Weights of a small transformer language model: LayerNorm before each block.
MLP neurons of a small language model. Each row is named by its layer, matrix (up: input weights) and neuron, and shows model dimensions 80-271. Each number is 500 + 40 x the weight over its row's rms, rounded and kept within 0 to 999. Numbers have three digits each.
After each neuron's rows, "fires on" lists the tokens most often at its 100 highest values on Wikipedia text that the model never trained on.

L2.up8:524550473491513547453429492534505518591544545450441581515464484468481542485429452511441446459510503469590494506570513523488453531503460501517539490518480440529514536531513483534481549475547496520504457508526545490505463522470531477499425513452484487504459486558530479547542489547496533510588500527538488444508523554522523526574445479405476453471597478528552476512439554397507494564444445514524451550528466514456499487442518543509464510510540442563502516448502503511453441526483440469517490561503519577503549498472508598480548523548482484476472526511479514451449484511554509475
fires on: "al", " financial", " economic", " med", "and", "restling"

L2.up213:525498525499442504458535399478504514478534510492455491549471505459447553522485505493383431493587546566416553539486501542450438450532498531513465536545414529476480470467498528494462465497489522468432522494456498494516501447483506485512454501458490524542542446460534528472510512429443548496563480478466465475485488537500562543550573399505433482492553528538541468470449484566511470595483526439545457555489444450486535552529532496527468490520479527575490486475488549535584428444507553518559571569560527517413536544498443517503514577486515450501465561492494531449479471547482500535
fires on: "st", " ", "r", " cur", "s", "el"

L2.up752:468527436528547407507497505502550499460486550507466446566403484541426538504505465478511497535504513490518422483542540575493543529496484528504473531510472556471533525414593489456415501454528513507438537493450461539499470484471543435512497556412484563496545458489558509483496523515550470519486498435525454475398490542534467521542550514587533479492476510531509588476532536491472502502534499499530505490423564475482464442490408496482468475539440564541452461481510505529556532495553518456542539498442472569507555532502579472483431489508473509557459551481578568517495470489431483464
fires on: " last", " d", "ated", "0", " age ", " period"

L7.up966:511433451461458495526484524520388463512525542558528402487504550509501580495498592540509487509461469572510506549510458470510476524543568531507487504526506452518459451534527601537516568514524479469507508434500517451464458487461498492550520511420536546454437599533513558562483495506425504447474470577565449489489478458410523464528567435530508570497511583479560486468504453538522495486497429474589529473528478442508511477565501470528499524538508497562545463431519540491508507409494514612518481490504481454493509513538463531528540539514528487486504577473477484457469498519498500515
fires on: " M", " S", "m", " years", " in S"

L7.up748:527519477543539470512472537471555445478443565507461540483441496470508467512479424508506477455428506406478435406380381527604445549482472567516535475481445591485457490489514502519495528496526517529553497508482525479467529480496504476576533486540503477542492492504431475513500524483548473455446518462546467567475468450446491491418530516398481487446475524454467493495481505511535514385543535402512563457592549480485539454465497452562452513494535481519498505571532487532480579482493514545581536516506506530514517508481487456515526487504442510520511479497505496476485479473555488464
fires on: "1", ",", " ", " over ", " late "

L7.up1267:561534474453503553473489512506490421444535436515515522516505518493491560529451465459421495529438514458494493525520480506568517497506518453512492456403493518419483543464538487476469506546475486510503521422481507485474502487502450455499437502489423560601517449491537552543551505462511466542443477467507482502525470463470478400534480488477538515551478517552508537486534485455514551435478429525474490523534596525440482488484450515590494500507548463579467522503539580522539540479521451495488585434520491550506462474550550467495496561511488489539554492511488438560481529534532465476
fires on: "1", "ed", "2", "st", "ant"

L2.up1128:473556511489529493512539417537520469564419469496503483453478562468545496573483500523524491427558524495519446538536478504480460498486529461431519428465505545512479504439525522472487493515485525477452603436464522505507498543529480463513532539490597474475493546495524536500461487529504532525528510479521497446469553486471465441539423523506436510472547464434515394506514497499480504486446422440552560455450515371521509574557515499519542472526572498437507475494502513519452506455476518505515494584497464491582492579508521498462468435541515450540528500437552459497512524501556436515
fires on: " exp", " equ", " per", " res", " pre", " Pre"

L7.up9:493424432461472491481554447535547547517474558502448519490518408499492565535508578539522499519552500524465432542438474453478539495452464500487491486479538502497504487466489534453438499515508564498493539423565492472470495558527526524512465467454566542404449452541487524472449506617484536435538479477477497455498448462464501551563567470494449567482488560519460577526528461521511536533472588443426497420516516583515547514488530553536524508605530513504494526480455529510516502495451567531492532507565442484537453488555543493583525469514514490541578539543437537463508519499479495537
fires on: " Sh", " St", " L", " | L", " l"

L6.up463:447483522503498457463528500495495469527535526524541567520543477467440510466437616489526478423527516467498476505553504502604490517492526464465496458485488570521546474516511513478447524436472574531500525429455533497448580529533540446477494460487492484477513498464500469470546486539456525458469465566571514498436522465466498424506520476447510521519568480481505499512588460540480506554494495364544529498436491536431474458513457421423413556498460573485529515503473540537438474456420528531452581516474463465579492470523468530483471431532461504535614476467512500452513494461510482477
fires on: " ", " res", " Res", " Const"

L7.up167:416561534492568526550485491544509549455506472515506462516458474483481509572540457554524550554532472499491517498462475475559540462407503554456507515505510544440523481442516514535497450496573551523532434484514479511464431502481506455436523538507487553493513471469533486423528438457529554507456541457569551496537504485462543445542520451551602555471506527531405529479519495516537464506447475456475553511529508471478491505509498415516486509527484558517500457492465554464475518562546440512464492473471434511526463517537526503482537555493438520527475528505472593432537507461519473462
fires on: " L", " | T", ", L", " T", " | L"

L2.up1029:466389504501462520465488462542523482473496479460490500517452466469495508530534511504487468520552529470439547467486497495494498400535517503452506488529517501495484471494487490557420419484482542497505415472469431523522476476544495558506533442461493491500581515457520513483487514461467492505574572520482444445459515449456518559498506432587607474506486470467512458500536522577525507513444511432469523571530448526485543534483452449485524457499453503519562471459523491500481574493533527452469504483525503500498504503518505458544488467518512450415511416515526556432505517485526417501
fires on: "ap", " bl", "ab", " turn", "up", "av"

L7.up62:454549515528497491548499482519553523520487593530557486508426547423534469501498515488430524517457564551596471479527519529494513509553563478469450577556536497490469439506514415477470547453441500543537527484507493472489454507491539495515510527491552511579433478499453501494432532512423487457534497511458501490558516494513551487539473589500480500533483586540449444566526486482448485459532491514496420523504558455441510490474559445509494541485518503475471516493453481506484474568503529545444586518519445474538539488518558519398493490484514494524541568532497497525513568529508473459
fires on: " E", "ra", " e", "or", "–", "1"

L2.up1066:499516425540479554460508528501480490464492499508490541487462532372505542490486474457490481537542487438562471591509448525522427558486601551428497422520498451550429474480443525497501483478465484486514471540454539545527504534440499599521482546538496502515465515484481469480485488508483515448452505483453519458459540580509520538543527469540539440525514450488488583487580517513462462545504498510410524445447503511434470526511553512498519519511532501430464525535470528518416491384575464512435479528508499568630456466508532500517453489503528487542462501533568507590534533543474481531
fires on: "er (", " dem", " rec", "C", "D"

L6.up507:517528519496481529536471471502456509398551471474490535501543415482552497479508546506453548564445556509412443523470513462565478476485463521582483472461499567525444484436489430472489467536544497445539468554522481439515551525525460537507544566506496522533372499470532540505518495435534457506471450509507556447557541465561512466556512507550415490493501447435461482503518473505503483528501521542502458496480495556523550486558455477528506464515497510573487401482520492518465571450534525459431440454505531548510545459458499499551547460462483471546522515553485470599472456572512476421
fires on: " rev", " Bu", "-b", "le", " Pre", " ob"

L7.up656:513494522455526539486499455499545530513535492504503532548412463467456483466490584453523440539431504503526529470458420517489524409525536470514530498559499559528485469539490448500491584474522499490514465422459467459441494508510509409455496441551478521513411521444547439490373551433494404465462452490555479509462480522516409506608461529460492512513484535517512479453580523570487490432482493545523455472514560453479479510529488501509475471471519450475511573450535532520487496545526506483420530500460517495531503522471519462521495536517577491485593520543472472494454470415523508503
fires on: " | ", "1", " up"

L6.up229:527477472566542482483516422507441445502521535566512559465490536485514558508504527509508509522434583463477553485567474504467503545482535533554554538553420490426448502483492483524531541583493481520532445468392510511466534502510525517587499499549445409574532487510513468465496466542509445476497442478504502561522507508468512497537573518490511503506473484506533533477484495597508444492537444497439527539468523484590518518521497535508463400490525501471504566532572557507423525487567559553542582495461504519525495520509494486509522543474509527570626518474511446536458512496484505577
fires on: "2", "1", " ", "ist", " J", " of"

L7.up117:564496516550479488449495533516487453467519463484560509466518569472480565518436562513502544487434539424561464546503563483511505481632510483525508507548519536488478487518481513487504464481483496503505509472516506440464456514529516468528440515577531590495490527488433494543537525462458508507527506505475390470503570472499498495503498520524532489485489470547570511513532444504443425481452426478504512550521554460491503446487586496450548494450459506482547513434471518560471529438513457486471503472502521551517509506488420564579503535506405549467487490471521505528495490505544527503
fires on: " S", " M"

L6.up557:531477540514458495518490508488499519537471546503549463500453515505438491453524515547521506463463490544452497451472455535504525544507456539422522489523528540485452454545422528467477500499456514427477486444499465428527500550491587459472475462520502475464519490531597521493550462542477510462541569532477490502512466491431424494516505583444553517478472549503400506562503523530473521471548525461447480471573492470459504465540471530539485489504577507548535574531486430447491482533560490474460506585468456466543533553545494535486465500548492538523510499486513489497506448499413480478
fires on: "p", " sp", "D", "ad", "rap", "ar"

L6.up672:576428493526541501538551495472544551524497592457506517510521524500477533452555483500470488493537552486494485455466494539473509522516456484533473505520527585484435505535581504557492442434473489470510535496474541467496551494544511526465581550533427450486456518521516521492490547479494562451486465553480481570481600436532510477499448521443499508456505504461449498482472571467499557474474469455491455502482510544467583491539669531450575534519472514507455468430473497541526538464477491556487425447400459511538427483421483485496456535509486511498535491555487544572536503404436487473
fires on: " ob", " con", " Ob", ".", " Con", " CD"

L2.up1142:512441548454553442495490449493512398528492482456456504480467565479514510472447530522480482506499547472506467508546520514452503466470457540564440551497487545445498468475558522478505448511572450521503477458402520451435545468482512508530624521547467456541522529465490549449484539479478493502552526581548499536474602423520507528486450537491519520528470493551602464512576537515504460461447550499518503566519421548608514510464469548514492461511496515462508496495533538455498554505501591560527481465544461446507494532486503452479548469471405491550533489508469529471435485465519481467
fires on: " its", " medal –", "’s", "′", "'s", " Its"

L2.up1127:509511510528485508455540478499560480547544549502450514513514511573511534481534542461485564501483524493465485433460553514490497480471545500533416530495452553440522448536522506500518576568475497480566489496464559497529442504518440505430461526543528502502525532504474498606514511493553498334512484516409483479435513499529485490553496556440516537511524523501422529490475539552528459504495535433496450523466531498466508519483550504530554502492513551456547522402515447441453486499516445437432457445499514452482513506522567539458537497498521425469503416538495472546573453430499487456
fires on: "I", "ot", " to", "o", "1", "ost"

L2.up836:517485487399581372515530492501529454481503525505491494571444428547540485543480507384496500569470465498462449572461538539468513396537542595454501484494481514490482512570529501564435480534483554451501538532471523483532501489501498442475505491437608488530483451509465518505509508486581437483527545545552527541454543499480455515505528580497487476450480383521475460423491431497484447590523473498514561543517545475489437478566511485521517530487549549471476576498501440505526565451459509467489511494496490503555492509528454496497523531585518493521444431510483481470485536476500541488
fires on: "el", "re", "ight", "ou", " front", "ales"

L2.up413:600536493463505547423489456492425543468480500615465470441533533438474505512469499492537484476458481516505484522580507540542522507529502503530507544516515484535567536526507559467601503425477516461454589441517519478525478493451471617456518550466466552481535505480524442505456471535487468482493463532446546483473452463474584467571443517442557459481549576464483535443522526526547537518519524552461471531473534546522506457456489459489474447424519497527549503609468441569536448467460437511438480482511433494509472499500506541549575467507543476464429482456455490469534434509513424457
fires on: "C", "os", "et", " dec", "met"

L7.up771:523499523507517473496496459503521538520503469473454541526549489515492558472548574547496499515529533495512539458436494492435523468529539440452548465559529435492470499504499537497482546493469576485522480417543557520508462584567455476520476465536451504531590548449505481508488555485499579463495501561498481518550531448461503559456537450583532483513503546443507481520514479528461494468486458501440427586530473512424488543470505526535472464466489508488486390568553555513453514521526473550440491501521472505456535569524473457498470496597501526530483500580431467535501525554503507557
fires on: " Ch", "Ch", ", Ch", "av", " | Ch"

L2.up1205:459553505519536560461474527511531484524476446474535500520494590541608538455585565473525489496520552413537514451506536456421523510508492469518470391464500472553477551496430561510552528499462499429451447481584545493519451491439481523463509522498546517580465448479473461584508482500469507479481487491504440514556427487486486492425507493471475535509490489463452465507434481490538448533521508533465547454494485455510430555468513560485564517528483511477452508472519512507517513531472549479506503482570470526521472574510541547461495496500469489450579505487503587544469365542515441543
fires on: "ana", "ma", " ===", " acqu", "ath", "an"

L2.up358:457465474477458500512491493482540548446450539433521501497527543451465533504432492507554487477535503447482517489500470590523503544498480454479519490553496516500564477561523505558496540468476547502590498542501524485522538445493450498470579524491511472480464511551468509531454567516519482553486491493493506413586494372524485532503446522441469473496511470472528511511565527447484495628512524529520519493465523539373502473506517509489536545498437500488440546514510544435469469471409534507527522487401457501549475516473429553476444476503527499484522430519565528495473456561517481494
fires on: " ", " CD", " l"

L6.up143:516456484560473546521531492415519469471482525512507490507465492446562456517566456473557476578497548542440578454524480563570513467515473560527484487539503518539505540461483528442487567510433476512444537526514577473497465470486567534472483461472556484488477471519488495547486484502471557484567464526539465534535585507429474472450524464543494472467512496512442523517500467442495475405481515542501468522596560516531499407532527495499499481549600498523534516445521502559523516465501469483439470484515490442486478546479564468456445538455521508545468500488532425481427498533504524574
fires on: "ar", "\\", "as", "ad", "u", "iss"

L7.up1093:453487498533535479494483505447571512492518546532498411478449523496469502520494561509491452526439516536508474453542541497489515536436505467498517485529405537492492558490455567547444513495546488480560495469467494496374558507582493494514546529475499451537502474507505523555484569502469541425569431486463543472475444548476532408524467512493532509487484483467479512472505560468484497529480519495473540546549480585536421489488549524506522517542495499491560516464516499530546478522545577451525531509484547505480504579490486509509501513551468479538544463529497440486478517521485428419
fires on: " D", " T", " Th", "Th", " diss", " ag"